{"hidden_act": "swiglu", "norm_eps": 1e-05, "rope_theta": 10000.0, "rope_fraction": 1.0, "schedule": "wsd"}
MLP neurons of a small language model. Each row is named by its layer, matrix (gate and up: input weights) and neuron, and shows model dimensions 0-191. Each number is 500 + 40 x the weight over its row's rms, rounded and kept within 0 to 999. Numbers have three digits each. A neuron's up and down rows have the sign that makes its largest values positive.
Before each neuron's rows, "fires after" lists the tokens most often just before its 100 highest values on Wikipedia text that the model never trained on. A number after a token or word is its count.

fires after: "'" 30, " (" 13, " \"" 8, "wh" 7, "bl" 6, "Wh" 4
L4.gate163:451530483515485523572499498449454569496498585458556445493487473589482434513477543442480571540457499502542524489501527510434522437528488511536538495505454547478448443526481465475555521483468475505485465458508487483556418549483466517499509474464516480509438518498472539519494544576515408635485485454466575490517545553574515451458497505479504536507532531548549498476522566439471490505502505520472469535551443433474480535505469533466536520540590558551467525509540507525456488467548486514449525521527476466516515508462505561536503560487487398440435478428503463502482500562479600517
L4.up163:478506505447490458627525450453518528469479565572436503489492488459533558527474527483507529554565506495461495498529541506433617516578460499608544460548478447433444507550567521500523554504499474510528475503511526463527472533589390512506476464487538511474542432555538511503469471490482455518444512572527519531482556480456526447504437537489527522439502506571532490464554544535422541491424537464520503491529501491520533494473502474544533506467505529496496582464474518486482521516539507576496482529492447512445466535507496451470529551520568453447578531449474515439512482507517466458

fires after: "–" 41, "|" 10, "mo" 5
L8.gate189:438551526532569470514495502469476484529447505509554539531444478549503502580501513499472491553484517543604500490415427514529491509506458526532583569517470498504538417482477530429529511556472463437586539491516492480476532550521543477495487481478484506486497392512593518462535524562445472540536579502491500508516486550499466471448488455509443438543463527549562507524548519555519468529580543538441520459532531488517621469521505509487507560522490516522489464487485497488484491542523513411517481452531514606463506483528484481549474486531423437453545511529485562491470478531515472575
L8.up189:515451497513522481502481515511475501496446483542491482496517523477465443522538422574475540502446522443509484563452493538482504467405491455488487463422534405504458527449520540494507488447496464458533571435435496433509476500562478468462497532460518499474576513506487435516500467467524506517516425523513469498504509485467584520426426508535574513549537564505555506456583537526540571431546578471461552538473506465484445455469458532556489488506524455498465532480501522487508510451604515491468462510515440503480442487472436509501485453498528495401611510413454467465502491499501562502

fires after: " |" 34, " the" 7, " a" 6, " ." 6, "On" 4
L9.gate146:534545513539513499454520510472517498419482450503583501454531479562526518484498550511493458507434503482483488464475525530482435584461555565464524529447511556486500506491452492417409439488478571404550462527550491504492523516576557561544539510535475487488497541487501558511494427461434427440572554523551481469456552500504459494475487510520570549591493506505460524527458458515495468481509500506491486479424584506426463480501541522521529540534478521550427497572452497515499580523562524491533475445489561520519490487473481560505466521495476480504520520469410474525515418569446514463
L9.up146:522490457514528498565535504476518461465466431501545555494474467508485512496572546592536555494445456534451477562549556482555457455547503526561526527561590477465438514479478489488454472445543486459527448522540527497548510449564585480435495561519542478555547551506537504488523541483511524530490510449403560488436521534530480497472450401532509561525465506531468430440564414505439521504503510496502492515494580497466506490460432516541494493530491545499493438494557487490560525475503528533531572447451501471466502543526498478592524563509529501449528570544492474469539493478542478447

fires after: "." 34, "issa" 10, " Da" 7, "-" 4, "D" 4
L3.gate96:502510547510525487532481487526491483497460541433484508540556479434567528571539475531476533486529505498485461553566505503509474621498512457490593541511469482493464474496567483533461550455527477504471530479509457632447417469525491533468480480490470468490539565493462509462532563515545448481536545513464483506553540456512449496516505405543459501540571464537499594516561468492525507486469426550548525481465456441480456461513474502519500587519517467435563484613497491519544438535473519575462538513484453507479500476448429496493496530453503427487491536480558518513557533455534505466
L3.up96:469430521516512512492460494514534509517544561381498501527514493439522502526417490550462485519556493480502430545595540544533489549490473408564532436497482467513532520522587549517507555511537445554540522476521490532449428457524483476489545468516520507546548494533481415541463543518532478445451559470503535503545529488523438495529456455501460510575510508554576598514547485482457532538514452546468559501476505524474484539497468450483505535464528449444532424549497507480515482563466413490461479489509546495534490460420406454435511504504508446449548520468474483524544535465468489468

fires after: " |" 60, "|" 16
L9.gate212:530466469571561424450470484468468539557523479451493471507505510490538510540562522456443521489580487543502515463533502534462521459517542402528523480457528494586407485469526513524496484529429540437511439532463543423517532477555516474483490569544576433548544514543529453514444527529546518541455525500518458509493530491435521510476493567490471451541452435502515439537534451524510501516558526511480521554534471552440499511495498494563553507531577479492520455466494549464434541499583521461472444495460502552548472528434491540546503451469434467498509449504572530588522439457505543515
L9.up212:527533493580494437534495493556379521465516495445459449532529453467543511537454526523520518475515511527471487496553512534472559494484485511480502455510495512509545501479431534554473538580467455448502457471476516436415550489544547506571483566496559514531583395497494449482518500535476479467505507526485528474493497469439493508482424521441426496560499412532518495483494519514549521521497495481479507512584487486427504555476459473476532571453552524521490461558444470457460617522472532489450522450522491515547528488473458526485587491423469452459445531420529571536498520458536487507

fires after: "|" 32, "19" 30, "\n" 11, "-" 7, " Aug" 4
L2.gate330:455512521427530539478477481452494493546525478488485449532443555417522509463502490483451416531505510514475425490423465489463500543464508521496565494496503516457494510600569435550510470514511529444517528460487495526464517451449504489547543444461454481549474510493512537527498494476516489492485535510499475483480544570512521516456496487462525406469408545457487505539538443524479481608482473508509543539528465471478499423403460511473563520421472526415467418507507482538424465389561516462541515491505432563524453526463519504589519516567529528548529445495502513513506420494523496510
L2.up330:505521596466460520479475490488392520462507477564473500561489522499470441520471466489518475484516521461559509457553523512478577466545448542493448510497492543488541469486513500532497540444482513491615483543578482527479508491564483451527541528468509461420405469420482493567561472578574578574529482517496529507521532489504493562348445491507536547528484510501547477499527459508491519482514447480496480510438448505493519535507509430536459470507472517498521540404487445519493477524494529483590467473511524507455495559507544519518457576466527437548534560546473523484447488520486505525

fires after: "=" 85, "\n\n" 4
L3.gate121:477513428519516437548494564474547507540487517533513421499463525519473541523471569529468589481483522445504503480430458414476402518491477556497454484481522515481474562501518520503433536517537503546492451512518506540431521472478407456460529473531535501513497439493511445588469488485414469523501459560520397460473525434508494438502491460451484539548537541428460446569488539494480490466544583534479487543608582499450445540516474489518505445466543471484504459552536523491514485416548491514485577446502491522491475509499491506474498541461536429539516499528496562476481465442504479530
L3.up121:485512503480559522493527473480455519453481561476433484446590479519534521522451492434549491532550496484489478416453477513514485502453547481481516476493514510500464543524501484519503522464525565515500511513434497427508511526474534522540523499509518510587459549459502523521503541411491606433573440462507533475513457448454446450460534481439519503528482541419511506474516492520519509505541500508527497545569474506440521566460580587568402485499527559569467512498540466513483544533525491534548539589451435516485516535462499451438457531588504463456407499590512448508491484446489470494

fires after: "|" 29, "\n\n" 11, "Rel" 6, " Q" 5, " X" 4, " rec" 4
L3.gate244:426523583461434522511411454441500474512508464459480508485544474436498546547437438457414500514507470546521450427443444549417509514446503469452504507530465489512545548563503525568512474462519511431496512489545497471501615513510481550515451460532517523470540478479469497523489448497508525506500455576444475559457528460485510459415451476496512504514521451432437529462506505489543435510467491515453527539524407478441480494509500454477489475468510479573519580485480476522473456480528508498556553500448492509470442505494474506584557536567458418410448520485487529537499481537523503459
L3.up244:583442553447459511502509548455419497565482528474445477518534427465532483427494515517529512532504472525470502498449567462487504496530526429408514507480445501516494494509518515467502495496501466421512498572478490530458492500503476461568536426494521467486504490511496471438424505535485481499413483384470466513545529474499517480465395372448532535492461556521479470451493528506514556479508452532531450485514441524500515555462468544480432509474486462551536523478507539474497454481543505518525541449468525484494526428517488531630524492559541446437545563486541505500460469578494537543

fires after: " |" 34, "-" 19, "|" 12, " AUS" 4, "," 4
L9.gate341:557534479548587483540467497529506509516534474525497425463488502494453529496456514556469554470433500529460518514435446549558500461496512499460486544468513505464452553497523461557561497507500471463451539501510509474508572554525542507520499498557483510479495503535487551468502526444541469480445479455428477553486524514484518590368411484535425432544517492561488495493549455445479606515525596506447516475527512501479564432513483450472471524511452535523492511530524504503487476516598479481505487493457494569591467519439440453489538542518484429481534449498538391516492523520515545523
L9.up341:525493520504461486442421502460509506432460503551456454515468480459462529483476520484510482557513442521536550463559460442573513551563469443463492481496473494466526508540581486483459464501457480528439454442500522433456488439527470482492511498464575567480538464482504507490463420497471549542449484508462404599531471485429551525445510526494557449496482469456466534528462499557502503519458457530495487458541503529518581514528462517470518538459477483512514475523518499505546461497537500557516537603505513554512559458472476364490486450511442401476570504438521462516481536446458500443

fires after: " |" 56, "|" 14, ":" 4
L2.gate150:519491539394485446496449586411586487516474464488478437511460518468503505484497485453454508438463488560492501447442473572513406497506516489446472508456494535530520548497546484533485499526541531478448531552492472532421488509500525537487532555523476489497407485491511509489503487448546493535462548487527486502446386522444466533469562426535432510525535529493503499439470540494508540552529530503485445464474540534484499446437487492449442520439519508449480587551592537435584512462447459452494496491488513537513492428486515514514465538520470456378529479516461477565509502501497485484
L2.up150:456490553472526509450541507464523521490452482428531493495492474511544525524467473448452504454458520492525494474498457502504489439528456550505534488445555458512471490489570498480504511511520605441447495478527514538529516450486471549576519423408472526469423473555444517488499437446469559454518475479423544436505493448501543544452502511491469454566514525505458521549523541432483467556469580532413482497531429442503486571461526480465532434470551565455535491560508486542506471557606488454480538499488458515544547498474533491537468492482568531485489529515548401496439441486484440477

fires after: " (" 19, "," 18, " of" 9, "On" 5, " the" 5
L3.gate131:498491602521486449439470493558404509474485414497539445440559469501568453536487430469527517553485467469521493520514415460494506535499478482557536550495564519428524529523520542532495488509461477487496526476568488536490562517575488464550477540525504470439452506511437541511500560535421598468521507454510506495462529535554539481467552449557535532505518416560517453537539461501533464480532494526473515563531459463489535524495532493499504526458513523530560502495563426517443527471564557400451466535522483494423587498531446481493538481510527504480538516528493566515454512522470565543
L3.up131:467527495595472427518451474494499565552503547558504472425535530627489536440533482535504530485472475472476500464507524437518457518476498485543516489501440509440479584482501541447500484575498518540502407398516488565513554536485506504523483471541479465498513521586509544477534571523520533473448507458496535436519586565472498497431496496494501526523461437499401523553538532507445475502452504511507493471543496458452510513519405442529474533528514512544514556466480452508475456556501541491511504564516462518461531526543440491462517501498613562477506475476473466513503478488411503435

fires after: "." 89, " (" 7
L3.gate1:420529529492465494576514583514520615504493448504417446519523506447577519459490514439524539468466565459534473446479449497496545456509534506561508433484482462485494463453560507464476533461515510529508472484565524505550480544525518531522483430451557529516495530512519480521450559503499469510440501506497518454531447445494500504492554559459428509508521472500522500478424482500560557495493467545465453477553495415415635520514562555497537464521542509544419489483452469427533434514460524509501439517563475503464483526546538487493447515486548452518529535552551484515467548532495565514
L3.up1:465486507471539517538549497497540504513508588448494535533423514505550562520488477482605518454442477456509502494518485504495471577458400505525495387545537465418499472487491447546520506484513571460505483482532462533522563563605522546482544486503510505528500503553491513505438448529505574498522491575479528561502548496488482537471445438503519485486530485472537485543517549540505520508511541459499474521544511466419485475517484465459437468494528580381443539511463442555494513482553551559519553481445484566458540475516495483451529535528542507574590476484486469566474481456487534476

fires after: " |" 41, "|" 9, " (" 5, "." 5
L7.gate234:493513510463450502528506507476528512539526532533512605504416485518542534524486406471502522453541460524559449483544540575547549554469511472504591524532538454554503463557464479484462530561505513457509476525474531466451541515498519492599537457469477475472579539483528473513547480547531507471474534525548524545491540522506464462568512528497535477457518524557503506507479512497460514510488500549486570510474454491486559543407509454456465453521500465517457442493515482481440452553579604514578501520475529479563572501518577469528468482515398454511493567398482523448548490485534505441
L7.up234:523527500506526471505489476422472509459519547489535454476513524441460516499509489455551559498523450461526422496473521507446472481506496521412473508492473481481469490577410528437494458562562480522455474548536557468445530498427542512461443516561561513426514567442474437546553498574520465566424466499569488551460529515476458455485528549524582532543463530505539472537476451552509536490496552549482548545543518448548574447354473482533529528494510503488478507486530450517419523526519461411489515530485520469528470501501513538518517526412499518482525538508555516527455497493512547479

fires after: "'" 95, "’" 5
L2.gate277:503507587457535528447494472425474551528527593555497499505555516509500483498466520476557559522585452491525480444478556469490557485495508529507489519453426492470474507521554526498496509548546508500496526527512489484504520477530446502561496575474507474474461451521541510412550579480510562457469467500503505459465488418535559441486541529461522466526482471501512484486511540495558497431441532476463522536531490426517576479522553395520488540484504516333498489534533467514513469458496467488478489463575519474480485442446517405519499526529498465472622443510520497565456494469509462480
L2.up277:559485550506509505451521444431511581539486508555563488520567468484484550478515497459532563491482407541558475503551539495486516525465455507506489478521434600466526528534514559509542462583498540582463504545510479430511488519553489489494564521531481429471548490511511504540414542509500599487546463537456538470473456508482538481509520529496462543520386490556504486509451545529493491460490471424502549505505508398564523459499510495542462472450456532395481474505525465471514456546480474559491447475534564533485518473492550476515500514442563474459579524469475524576467537496538519483

fires after: "." 30, "," 15, "Wh" 5, "wh" 5, "th" 5, "L" 5
L2.gate371:477476489484523521503565469495519549523405543521495440516597505511500463564551459447446450485487445509466558448470509506537570503446502469485485446569506512534522470493497489499533505477561485492474463479473551540543478452518428479510527447559509425550455434551442476493556513493474453534489497456473480549519471406526484494436520526473574438543503510598512530499529447557475559445517495464487403552480443494521494451525493534493458541467501582507503451477535560458533513411483442492528550471520460480558532479494503445498527540526513483558459439478507473541562460525587551476
L2.up371:475458485444578552434439566468546532609481552427514534521530462473478539510516479452446495475472489553479533458472491513500567480457513510548553461551512459514484477492488430491520485518506531451458464424564475492518516567560451486418459467556498456542501499550577510523516465470426498492460522481451481551466486462513518467524456545543537523562443535440516494527550496567504543519473511506435506483537523466510557482547520491482502556523512521412430520463498520490539472426531513473525534442510463531473491522530503563452579512577474571512483505491502510633557479509546517457

fires after: "|" 75, " No" 12
L3.gate224:516536580501494475453481430473535454459505469545514517487540485461430522469531481478535565454522460496505533517473457619474509529484565539454567468474519537477469556533536443490512488516456438489506577538445492490442504533522465445510460487553456565477521481496496461458595467461506476472572526534458491538442498502477431530470489454494537573493463550473560537548547583515549539507533499488517483472463432509394480427542415505534446530530539539587567519496535562435478462499471535486502492479489467530516469512503532516501548526541514449460581450510495525503452461504545487572
L3.up224:539513542553521515497497456503492485474499531525478506541557486496477550513562553527514519463424460534571511497462573505470475515425501570461547570467556485447452555553474495531505483502514455462560461577503486577437485572535469440539476524517504464425489495529439431553565490479524480507524464500420488507444543464503439486406530510410524495543522536560525517540496597555571500520512509499487518474422516471553540520535497546548535530502469490577570506544564488548532480442500551528485476485563513507524514513469535527408467433457513493532501463476519532492446462489580482492

fires after: "19" 23, " (" 10, " 18" 7, "18" 7, "{" 4, "ien" 4
L2.gate276:567564536436406440481502517533575544422511508488474559528568476514488521429495425466518492454404443518533480535481530548457497526419506476522426523494502468476535451458394477477461543523567530510593520495511515532518489513459545456528461442506529518467556483570464455532578543517532466535479503567535481499486475558487494487487535538511494444473490423493508514394533486519471430489525453457443461450520427521525502572479506535503517541525457517509499505534481438511480523482453523453530549504513472562520497488476448510533544595521444500487494505469481433470468475495548447494
L2.up276:507494475394476478481433476524527484449502444448479497533472535501461502485401444466509530518468449554449483561526514531524461473530489496489494481519497480449457504433535456525573517506522596511527506472607518527516513535525575458536504514453458486511505453522477491492548554540548479539505478576534447522450518548536555541439555520508524524445527565467455546482486469542494464454465506451517442478505475489414428558504472544458510508546446480504461473529513489545498636506429586466537479510521527523558494523523543460467505571474491402473476504474548497560510566551517503509

fires after: "." 47, " (" 9, " imp" 6, "-" 4, " in" 4
L3.gate204:490477486488390547501511485518480452544553503472523568577430442459580504511537496496538503544458512512566555567521551502553523518527473442551505493555473468488491537469501483398498469551475536500496502528517477453529505521463563473466524459541469451471508542438396532551471554474487532485480478536488515525445515463538513496436496453442548631458449534566535520528591446504517532504539557424453481510505478451480443552535533510481492483510604541461495498489509486615495499470500562509473539498505506495503459436492466495467481544472545489490545532470472520584480516524472468495
L3.up204:418491470546470507506540549558499471495515465450552580516500481531486453480535461513533575538536458499448418554513492464525426403493482512556499476520530524568490498360525497455522531538507450532460506475527464535485531524496485447522382470521436507480540517520476492535527560479425522467494490494490519511440441506533459433469477494571492532522501482515462504524505490518518574531531517491491533523430486527487533521545450507556446524537486513495494512531564529457471515510492492470462532478571567471493464477489385446448510462440413577509444546551468567509558491494496444457

fires after: ")" 28, "." 24, "," 8, "\"" 6, " the" 4, " |" 4
L7.gate268:443445500483560562489477538611584476471518512544482485458523446434535559478471461534611434468485461547433578529514493508536516536511565489453556478544487472474456442504496450453549509518519460402528552457467481446518524568520502456521463504483458457549455486525469451426511524524459545521563430516449523520535521473482509484497492469502556502570493553479462507435561511495523478445426512516466453564422430548450499495557510476523504481513448517519511541549436540525471515470490528442511525519511541453564444486448516523554456453502465459498523508479522505527520489558459529518
L7.up268:483469466523542600555505416520525520571552512483479505502484458458493538492462487583485434507520567488493449470600467522527534441492512482488544511590479514539455521493481479514514442501487503495493432489458477579472487488482431474532554573556505526511496546542508501444582499508428523516576509420455615494532526538461439441506537458534478528545582534536462462475506478525470515451518460551565529505475506467500453517493489502504515483520574535440480529461535528565491487476467480485550534504510553476451584456509423418493493438478475476458560468506464423475503452485510502484

fires after: "|" 57, "\n\n" 17, "-" 6
L3.gate3:544507476477486512557451512515484492521530438523495584553453478390488518540557522525499558492500521506524505400442441525488520555499508477477557527475490497477491488525540499523529470514502488495555575463427472463537589460556548492582488515471525438472514446576523473466472526468576504543521420474391495489545469449535484507506484425510549490461526455470485471543541535538510476514469560455545443531580487455526459449493511518510508482540431523483508493527523561533450494451562518481502501593473451531484508475497511435564524517487532429475609493484537495550579494444519510495
L3.up3:551491424433455466562475555551568462526467474507466509564499476479572565441610500479474500461461553600554481530502464466507569517513520537467473448434514520534456461514518514413514501545596502530501509483429544482532533474525508443535514532574435520531522459521471523483521515441520548576533449491508486502484522487452481450481526463488576494543467525491448459437482445535482539605485542501530404463521443482445478474470460481500476477478504496506521515563566518497490440458557506478487507495469514561549502504505499482500466522547558406440492535496517478451534508558510466530

fires after: " \"" 26, " (" 19, "\n" 16, "\n\n" 12, "'" 10, "-" 4
L3.gate263:472441517482492556468498453554451560512517526576496488524533473519509462532511475541525473522569521577565488469479551512539478491392485524472541531466445438467472440490508464420490512606453517506472413513537513548501555471490400501495460490519545457460546449540532534562545462386517548522482529451450520517523503464483532494481445543459563506447460485551531489578464573494511580534492559526511551439506518501510447544436492488456487529440521534489401548497515484449541534471490490466558506497478436428510468523456538468492521521535469522520515514457491482512499473500506510422
L3.up263:469523556465486478482493517448488487505547481514549470556507550370454487467434438518469576479505510496510444477544497543483507498468526463483510507581437509443471463477518465544508554494535463475524445478531480502542500449495467477492486475461552467507507475443520536527489449561481568553477489487466524589460505399528510543477473428451544419441533491445521518535488481509544471507528481521489512488537483505484474499467491464520414464562531519451562535500464438459489531493586563620500601440466483489435442507495424514541409488474505478557538479521504473452538526486445492525

fires after: "." 43, "\n\n" 9, "," 6, " but" 4, " and" 4
L9.gate132:444495491486558513509538501546448482563556470493491501504471458477515464533430448470555495468480534496491465455454458503507539530415557477532545463448481489481433500494521485444533572451546535501475472487460562474447486435535481454571475460561556512549522535520517483395453544483485490468545487478472503503555485479492500479568529476440502462546495500487542514572518558479494479474499458509485483550499419548423477500484523527481537493462601551476411519510485526574457447518472476538589444453582522578489482498506556469455452539494537462489442482516477512555630505513508546501
L9.up132:493472488501558527483518466483467486454481530507431519492561458503514498630474434432554505524455543482465448528550428490495514482458470468521478456480477533521518625508465430555402413527526538516477516442494540538570513577488507474517451498541508596498517507488518518566556488442544549433533464444397535482486509477453457472524442485559559526492481454459503514501518513473512474548446601514559447510475495497537521514486500444481559448433528496484513455521538566536492495508493454506486502460540535537461544511473498459504519471540556418506547462522545447517508493516474487498

fires after: " (" 58, "\n\n" 8, "-" 5, "," 4
L3.gate158:510521540476418429556500480534485366537545538519407520465485511509557440528452481534493499530463433548531501503477427507465461523464500486502539496431506466508468419527476473463487472529496472486534493459590450521544511478530483590464537450513450549515445528518485476503509533518541503551499532554516562423450507444513505490410518427489497562466468497502544553485512507537473515500454549478498462442625528459492525481440511479465511468492537512468474551446439519549462503512534532442486497498474517473439587562464555490486505539482542486489452488450479469553428424483465481510
L3.up158:517523495456516423515519504596518578513573508564485511477530533550466500546440505525489556460527505471453447522491492505490469462503502467532488465509472565550503540481501471461499571446455486559483551543536482458552536474447507495478483498526575556549523549483497492477498517457488510515449525499508443448539535501495496476551532433557492454497512491477528515450565489505417547510522590493476447448638504472477492479459516463459515467462523584453490542493532488439557584481536464594561510542471520446427574576541491494437497551501481509447473489513414560485497487495467487553

fires after: " \"" 19, "-" 16, "\n" 11, "\n\n" 10, " (" 9, "(" 4
L3.gate340:582556477438519509478526538501468498512536528473485566575527461478601492485471494559499473554483488461426479483482502522545525481445469472488488574509461471502450468519538481481498507441546508446513437494469522500484537488492479466475537456562483547466441580503484499430559468518504578522491448460460495485477427552461495511525494529513578485541515443542554524561524534546527546573489540483471554504532522509485459562474521463549444497548496601544508472436511496455420529454577558501486484453524568526509532451589466566531537544505487503497439528497450405521441508558504539466
L3.up340:443466475422523495609520527488456524515505514487435488510548440504576483522477419517485482512512513484514437492454549508477481513437464407503516508557455551488569522476523574491467485551528526465568493530576497529497527555529482508512560527503548441446413463451440421501528523537485569481503457507416481440486470452559513543521434474428491510520505455462420496464494490581506459478516522578449508466562434533511473492549463537483421487518449508472459510418485470446478484511524511514525524480449495491509517477456492496454465544534489535534500553554515529459464534422532571527

fires after: " |" 19, " on" 12, "-" 10, " (" 6, " –" 5, ":" 5
L9.gate223:567516519526470478495452504437539511512508527475489461561414451480510481516491453462466512534507485524501498487516534504602491578513455480457487367526481530498540539553553505507395533502490474508492477519485504451479537440512522555482519475570579450553501484416454525505515477527518494541534480519514498502493533555496542486462529499479466530514547506498468490556495507486455501523517566525533558539553496508474545492542459567519494502525466466480553471480437504470530466445521526513542550585565451434451524503464557551539540605517436432450551504486444419526490539552441594566
L9.up223:580562568472411454537463535485489541507474487505434516500509432447443432510532478499544495527497504518511586500554533515544547523492433483451531493547530490530489549544504512530474499544497438542500494515616520541478518450423487549431470501526469530532458523452463489498472485514482482497536493504469488530504472526494450425416508507530442501465464569437434490514581503485486497551550551574511501555511512480478502539496430490554465550510527526472517438520477504453476551482465433484506506498420512489465526506552482527444539555599494478517537436531389504425559494557445527501

fires after: "'" 40, "5" 6, "1" 6, "2" 5, "3" 5, "4" 5
L2.gate92:505432531559496529420518518500514543437557509513512477599536443481487489504461549515520553462557556538507496515453520592468510475556476512456571544500434460438498497424457550512545490527437481504461480593431448440494525500494441432517458501474522464489501517533529514554509573520554566503510497587489458482511483533570497599480515550438485561467467552551541500541439546480479492512544427464519512516482423459543542529506523509531547518530490421406491492471526510470528506500478480522479509459451461502519492450460421487473527494473450508559550486528514473490492440480506441545
L2.up92:497479592475459540435528505364476583439511488479567548504497506459489509513430469517513512554538558470587453451467477455492512482478435492429547558539440467487476472502492489461527553524529530477512513491495489425503517437569508429513557544485494503472516466541531498494510576469536554479543442506482555467490512479483507537481463529489597535507462507508465552495514498552540474503470539563409507534422526520514533470468497496471420522484491502390522499489475444451499443488543489481531532450508458466439473541480511494565502575539477530475557531528512443538525433448474479441

fires after: "|" 30, " |" 23, "-" 14, "\n\n" 5, " Sea" 4
L9.gate104:464496530489587452516561487518520445454560478510464484550470499542532548445443492493410572470476462448459429449441464528479508558528508471422507496479564564531463508521498501470526422477429502472507504436466458477480526536571444478518437524518523487488577487449539565573559541482505503459478434510585513561521530492541540509479523502559495533528520465541456548518519478479485497471469608477472512566462567458509522494502562503530507481453528507537521512578486457485501488529536450501506442548517450508550438455435502472514476536527435430526534434499521488574453531500505433479
L9.up104:516546533485529439579446498502461485506535452505444530478465528494547559504540569429507468511507491531451492455454461566542486519488510538455451517445518498475500542459540465469524527408527439486464519562392476534483487515484500445497529529471530510498532447569582516518494440532453515568439545512447517559508444463404553519500562477481451472524501437455500460451464491493491470484470445564516467542525536543522537498459427522520458498426573531470492539535575415522488502524469507552446486501489474532533519536518460438525526513487490543488563481511366494508483485530528427524

fires after: "." 74, "-" 5
L2.gate111:533482494537487514525610564472501453490536493453475568460524510488501461513494474520519506515444486544455493523510467488482479559515496456529506488595510515464505541473482479499505433518510506461516503472560559550499420549500524450478523514521559499534545497508465415545527559415522503469529538498406512398437427507490512458452434404521448517548503467454520475466580584465469492520581558490493496539492499510528521503549507559536532541494541491520560457513593469512410523513506453527499548429475516468526491535511432435439497541429532478490471560475499509501509561550549451457
L2.up111:484502448446496554501525477510479482553526436468493571476516482492584520491519497543526498533512483540535500562514496496522549539542527523550464471492554523508502462522493501472489487493514540529477490465433600456506526512522493414555551558481477456502544572519517435548469554473544544475518516603476550511495503490423603453546565544565481476572524506545558491428543505532513475472504521499504522511483464502509446501451479548493489431544561440488508453486497511527483559514461427488459449538403442466530506565441456507441443482457503447507472537552514422613464519490532442508

fires after: " |" 70
L8.gate34:525451496489501564612576552517479492547487561467515514505457602580509409525541538496528576488556444491527527526486507563463546496570484547429465463544497478510484460458504471433458482522535475437510477536489491433523596532539443449462495558498521436501500527510484508500494542452497561456483513526554478563471547472442481459515561502508512603499510529470496438485517493612509493500543464484578525553518504499447458499538496467491522464515494480469517535527462495531456511545467590516554541577511484536513461536509504556531519510516436508515439534495428503499446538504511560477
L8.up34:581478465584491422578468507496540495443508545529434485525470481491500503529486432546528535488581484523494449552522460488434465501546504540560466475517575562533471528511490540526580538509486547523492460495524517510492456495494500521437487477558472555470543569507477544505596488498580508487433578482455451544571579585463520512499486490522484461528519504511537505472518529463482470490516557521525505494529501429548408522419546466497553503528596530498484531468451480522487536582469489496442505517495472529492565517479421463538598440504497501479483448537529468519474517530552464547

fires after: " |" 48, ":" 5, "|" 4, " +" 4, "." 4
L8.gate112:535608499485543485560460557549544537525556560558503524511478490519556570545510494447549537521476524575537452452507535561506463466509545505527553499494505518489415450502512459473533563520458493496538444489539469483465510583489505540486481481503557497439484428497477497498456463446436542454469418483530520456454455507486557504476549471492615552557473477538502431556551499436552485496470529452547538481539476453540538495497474479510482532508491542408453529424547454527487513499536472544552517451517517521413510495537552456482454532518473485469515583532506498519529533488548406501
L8.up112:467594542465468485504456449523526515519461475543542456540413508506497490496571521486499545576548507478523443499498459524514545497509483505476531443479493500466587508507563526443503542561596534478543534481580561517500503520450501469471507586576415580532496465539458461549539513462439466520497490484508509512493439531383481447519507541442493546501483505459536402490512553461457559475450471570527512506521453545477503530421489418544503560536516524529486528448562530543505513460497497448471455498465523528480445490462473543558507546454498581498509523517467485554520451492457524473

fires after: "|" 69, " |" 27
L7.gate162:494547492517558445459514468525543524522579469531569481496544514468580497539466507560509567527477431546471480496455479498548526504500456435487487486506536486443523541484547448515514523539547588463561421580484485499402520511532463454505560562585447482499479554499469563560559500471583506503479546483451519535428545506490442455483490489525526580523474463537449526473456535479482553533454484509473445579450418466471468419547505564483498568486506532468508492488489430444489467458466474486527502465467500519559418501464483511458448500520490463529472476569528479451490537471472523518
L7.up162:563453507501529479446555534528459524536478514465520430510437518483497493399564527477456504582570450453486499511419502530467466432546534409424558551437519488490518561495546535453537521500467520510488423559497551545467455516524482508463544526507544549500472483443473503492540446422499568508484545492477491558437565504506495507460599460514541461504560460469486512510468521504538516450496516530467477567544516406452475519481511581516510544534536539472504562488491492449462490475514499514494553505461555505529517441490403511480571471509535506506488400505519556453469483460444514516

fires after: "\n\n" 95
L4.gate15:473558523424452471459511478440525509462481493535514483431475539497451506517476548551474542541449516529489518539483478546511503450571566443535335431497551553478509498507517470536550473528494457454461509525502543425539499525449541567378523524524469544470530485522458468459526503552469507512534568508515410514512552510476484534453518558529487549496502544439486454489530553506458515443510531503471597555526464518516595578493516510488519491488404508515463455444531554489526498506487458504472508443533488488474505483504515549480566491536482527491553553552528532459554498522560548511
L4.up15:568461518524539359422526543506519469445476523508518477480534484506405490521458453452498524500489522459464465480523442436499560531554559545469530460434494482436478463477523474524487519548553512517543553498432459512401528528445500482476531483471520544540483446530468451494486512411483590539506537494525528444537482434514569527458510498500466531472458510421451473516464502468521567530513545470501539536473532513467509493449528530531418412513480530521473438515513441511466525467525461470533443499456493472455454476531477454463558476452533440455498533536423468524479544597494487504